config.toml
head_dim = 64
norm = "layernorm"
norm_eps = 1e-05
lr_mult_o = 4.0
grad_clip = 1.0
warmup_steps = 56
schedule = "wsd"
decay_shape = "linear"
final_lr_fraction = 0.0
steps = 7055
MLP neurons of a small language model. Each row is named by its layer, matrix (down: output weights) and neuron, and shows model dimensions 48-303. Each number is 128 + 32 x the weight over its row's rms, rounded and kept within 0 to 255. Numbers have three digits each.
After each neuron's rows, "raises" lists the tokens whose logits its output raises most directly, leaving later layers aside.

L9.down304:116124091140150079106095150096119164176178148129117147147201142130101106182114154057096138120162150165150192120099167135106124081110074158082148129163168085123136118134178176087111089111134196116090156147170065187170093077129115160091181191127115107116124110143160141150077139129134124126129145150151182106173117130068137117125085201157132118165159173115119124114115148052125113158145060065089126139183182120144118147098078112141116132071138129118101160086144039129067107065099123158131149085118157121098151153137124074130131147169092114091109073126154111099088141158129113142161072200137119055129134138154134110116134096068106138096086149145132126104103174115135114130079110180074121082089158129150122082125095113086126149092116098210126141100117099126071125106078121
raises: " Emperor", " Colonel", " King", " Major", " Admiral"

L9.down1066:157146136131132097191162124144112173129167088121098148124111172194098160118141148157160102111125108089157186098094120128119115101140156179119147115077088150134141224082134110135112124086148096092137086132113107194117162196121183150131126128135063111107077126114162120059127122116138124088153148159148159121093147133132103135107187211121055095136126176121122044101143119151089111107110110126136181129163138083150111106135161158110075130152142139121120122142146140091145134147181121144121125183110148108097130098103175162109139111083094157147137090203186122200060194143135149151190122155142104087149123161106160142123173133130151159074122166164082080126096146155130164124067114111142092122111136131075126093098159105100112073132085125130145120144131106136124148108111150
raises: "ed", " them", "ired", "ched", "ing"

L9.down1080:164188139138108135156092129140062113160131129124047111154094087162112163149135135117170164097150085101096085086131107151153139111088092131114095102167115123136123147114119162166138183073114143120133115120172159146123158146128180140123159135103114145195158080158174120130109094128124175157137157116116113136094094122136177184106146165154128141152144155126155162212185134104116100144106148175179106159118185111073170135110089113084176159181132154084174127093144179131209085070111119147109112142098148115136121110161155168089155166117105124151090071173143072128091119104145128161083158168122145132115130159122126124119188095140148177161140152157109171189165079117127044185121089092134079098174083148173105094086142132149197169084174169143115109132117149149097116138162185
raises: "d", " lives", "k", "lla", "ll"

L6.down879:132124103080063096166194120156107131067114118159138135085120109165099130116100133113163171130109131130032155149148060162049146183101150103109107133116091138148112154157128140138140190122103169117142119112154188160137111137166094098128192155072112189160114145187061178170178178138173136151120126167174122128109096115082129131072166147109109082085147140093106125212084123098138096165116160088148173176159142105179169088170174117124144086145130148105114131074096112112098125107117162138108094159137118105105167090116092194186116165131146120162144148113076164170161113063160083149141082123120129115117128122184116151110079146155150188108144132136167167122152157136139126172116162149214080143129103181120170148129091183086193074177122113094043108079138168063120079111142122
raises: "ers", "ts", "ls", "er", "e"

L6.down1012:161075170135123126158143119073115103167107139154062176123182097116121133088088104154142059134153158180131083153086145121181028166109098072202122154155123082124175139104107141119087138105129114164168093165082147153154100159134093161157096109180090112195073106158148147111135132147129164118141152096139123128130182128122148130095105175095091112147170130113138095120095162125178184097147085160105082117148127104143140160128146092092112144150187142128197128116193115078076083178152145155138120091122167125098112142188116174176095132182141210156150104166125147107141117156119146122146179134175100163072109112133141127118092055135081114177121147155148123165111140145073134085173124102135122173144171090158095119145108060120108156152128148128091119165135133178123160097084162
raises: "ones", "ays", " Games", "lets", "ley"

L9.down1967:134125133167129172133114100138125161114061150096120113166168141104128102185115151123110146129134130095131157123137137095151105121173150102139080197148128112104054123174145119127201134178120099124192062150127171130147099114128149133114108118183121162163126124082085081115108140132130120082136094075171089108087130091104136083122094138071133089162143148145093059104128114160165127153078092077119137090085170098173159094147105092206175150193137122135091112128167189141103127201163116119145137132048175108132032144134115193105126144117110100162086107124140090140152132144131125064123151139119120151150114093131127110095174115115234185055162110096169164147172106120122125053144123104167105133124071139122145130130137122151127129161154134155157122101131104157175075114107087
raises: " down", "ants", " off", " back", "ze"

L9.down1357:181135127090106115080079117092086152093161182161070128099128130149162172170113084155142133146154146148130092048160184159127110094151114097103148058151126140120141147085138190094124158237111110089116128149136187152168181121117153122145107128134117153148197171097127119101092133088137160065101118164169178177172144152102139141053136118116090103107169072111119177138157105181102135098129114153086147147144140128157106109120128134163098159100083134103138148123118111191137122127106172159109149126182073075155074150131085127125097130139094114174110121133121159147133125125130074115053196117116137148144136087120175087139139155110130129068088113150162102082138118188112108115159208140128123092180152181116105094125125157104143157149121157096136116123129087063116183097139135
raises: " seats", " election", " elections", " candidate", " votes"

L9.down190:097132127118129132114121179142081104082115113091121144144107141134132137146126162166140128166160185096147196067088110133210123096102154165118145105151111179121105111145130096116090113114101103097159127207077175172165128174181112187070088187103143128153117168143121140130105120108133136140113166043103168122094161154107119155111135122116133210127080138128105104190183101124177079107209128140113230047127096123133155146110193138140166122097161183107117175124103154112127134171125151125139131158068142110118184081110115110146123186125113119125101097154185079201119094116114129087140134120162107150126110120070145119129119196201213119105130114106141099148131045111137114108099121130117160092180076123105110064168197084109130094137175084112181166149159104111148141086110132
raises: " off", " out", " from", " down", " by"

L9.down1547:131128109146114129107043102111102113093109104146089114125126161129165075095084191111073100128136157199099176157155100121105158139110185118098151112161122112079214141139139178051159168132174086109125091105107080185087141147141086145123147115186164144146158139172162069101156106083106186156114151168125137118139149088130077143079106140112163162146150114157132148139132143108109090102145126129120147107177193186183127136176219113089163105088084088124132146144137097143189091112072109135087183106176185092150128147119117094154117115165124114184138185126106207151152136150134092104074114189136124096122140059085088136115155143143174208194142101092096169142170172154120133134063110143116134123110108128169052124138156136162159119157140084083129075082166161194134151166110066
raises: "ier", "ial", "ual", "ows", "ually"

L9.down1117:151073159134177103104116060137086171135131075117133116124152158184126129148103138152137127137130118129159150143162112181131105100162186166113148081101155140119204134089115143126162172093108095083154116100048125159148125139056150087143123086103098151126165086129150102112202085175103156170156174123190162128072120131082065181126114148141117184172148126136097113135086099190133073111140179082123176139174135127097125157152155151187096150110129119117096153104095199154146110121113172136132147159107119119056107160129195105183113119139169119159131099113125139067134151122141134148109142096200168124168105135067142074157119102141182105138138106141115074126148084115099153170073126218108142068156108162126131093148100105088121104132110133117147134095064152154094127082185169
raises: "|", " by", "|---|---|---|---|\n", "et", "eness"

L9.down1997:144096101087106191119096150150102132089177103127166158139178167185112157152115126150093138170139141111119133094165146132117147151108083182158123186145107105088153068085124095189074140116116126078148159160095127145120147135141148124085152141107113010078103143121184108070130104149182068163190141145130188105084084096135137184095138162160107121123152110061104134112111093115145092106137195128123161131137139121094092117109199206134109114129094126130080166132155152133132128121103163150129120162167101115120143098121100075098073086184117105135086150158091160171100116142111079138137125133146118103106085141102201126120121129185122157115166103194136112079104136133105160121169109173159132180095066105061156109102126104140132113141083077141142133142113150185134199147110121
raises: " by", "By", "by", "co", "ac"

L9.down1854:112125111154129089106138185129164159160171144117100068122178105135147180108178131134089080188158138122056162157083113153168152054118118145137116179101138128100107115111128134142143125120110132172071127123123125160121154185141135101141106150138101152135096143117128123090153131119102128134185138105116148141200140192130146149110109133099108141086085152145172172131159175129124157167158132112067107121130097141167182090137204163119119111103124106108123167135161175142156109177103098147153121169136104125096122168130132173151080147199162164148157176143154068087144111082156107145136171110143175180101120118125085121113139111170147204111126100077176101090124122070153130108166097120151167137113047123086133129114133093091067105086178084155075096082136140143135149114184072
raises: " and", " is", " ", " was", " |"

L9.down889:105147114173148178121091151176123066116094146105043126090153120118110150096159151070148149157071180110111130164163115136144142120095182128095133117136135106096129148127168148124121137141090117094134158103148094126147090186169201209154155141110159107132154093180155130073153095103187081181180130160113106121067072128071154105111152118144127159172131121141125185137124173136164149132139108114104179091092138176125139176128094092109123095153160063124067172208133169118126134160123092100187104137107114147058104117107098153185082178134118104107113078121078101151130073188131112180148153161106147150103146092139103134150165077156116131126149181131168142101115148121073179106189119086152107150128091092130159105148128125150073130100164123095136136104080149130088183178148126
raises: " soon", " again", " years", " twice", " resumed"

L9.down534:128063152113185133134127101132102110125131128133151119080208140150106226205126121132118161119113091162114152113090238143117129137133106116124138091143095127115162123110161047093110084076113149116133043114164164172146111150130119169135193143148115149120137146140055161148178085091127138091128145191205141118117068112135121145120118159174136097148156197090145135148081115113107112122142147154129135126157140100164114130100167089141117106094156092066140178145156103148100131117133109146102077130094090177130137101089164164159152162130141146085080068143161148102191159104129189182145125094142131150093147141184123117111137086158113146196110091149139085119110146096134111100116117177132089177109167119177132123088106094149107092171140061092056129130119142097168134141148157
raises: " associate", " director", " critic", " Director", " engineer"

L9.down201:061152117171133138095138149156164136163180124107119176089157104118137077112140150139144101140195110109164161077205147131115177119148142123119135135119149061133169136135104082083028093112086142114085159129075135121157144156091128128145141150131123095159112148133133157062156126131088151116141095165220205142113160097200108132143122141082145084210070095138112099195114134145151168085113204153122199146076082109129147144111132171120156067116152148096162179092138148073158128187161160139139100128109132142051135145174122145085071092074117019091152137142141126148122158122102114059178125055201123159124171146153161096056108118089087111098079174184130118163136106148103124146133122123147140146069118109151124122105081131189122148108050119091152116088101103131124104096095112
raises: " successor", " of", " result", " descendant", " among"

L9.down567:108162127099125121157125124074101098113150097073084153134114160054152082122150127113150086171116101184074118180105171166121115141098133154150120106118078148099174126136132151128095105123100150115094131201124171140152116131107096135133084154165157100147079108143092103143094116154153134143153156102148141094195117138131118088075094157118070107087072140134190175148212149116127125192163144183106173129089144127085106125155105111176165108086097130163173095094097126118182159120095170144156149122089089106110124106134090168124105129108112095087170082132159154153090081119137092104161157126059106110167105066077140134106090176164155153200158154134125169102107161099116154154214137156177090148220176093062142150137144131158120087110153146166091148108123167133148097129081107
raises: "h", "hi", "an", "g", "ands"

L9.down164:058133126115115089114152172140124123156092127155118140135109116087098119114068152144121152164109120104150186108094118095138176101130158180135114109145050141125190119162141121130168096101090053074122148137115084204163077102166195098114146156095135097153098090130091152139084110136160141216118115146141166094145102143135085054171144123121119152128142172096113097135117097157157108143108132111140139084062107159152083047186134119134114104120108172132149140104175125134138088081160094115131175158149113164075117133147070178116112163104158154143122128168191110161102119149022136115131168095122126134137067107136092130158170161169209145101052139119179129074102059090086071151103115135051118128144146094145104181112155121110093123089141130152157156094124107116176173061085185
raises: " no", " all", " only", " enough", " some"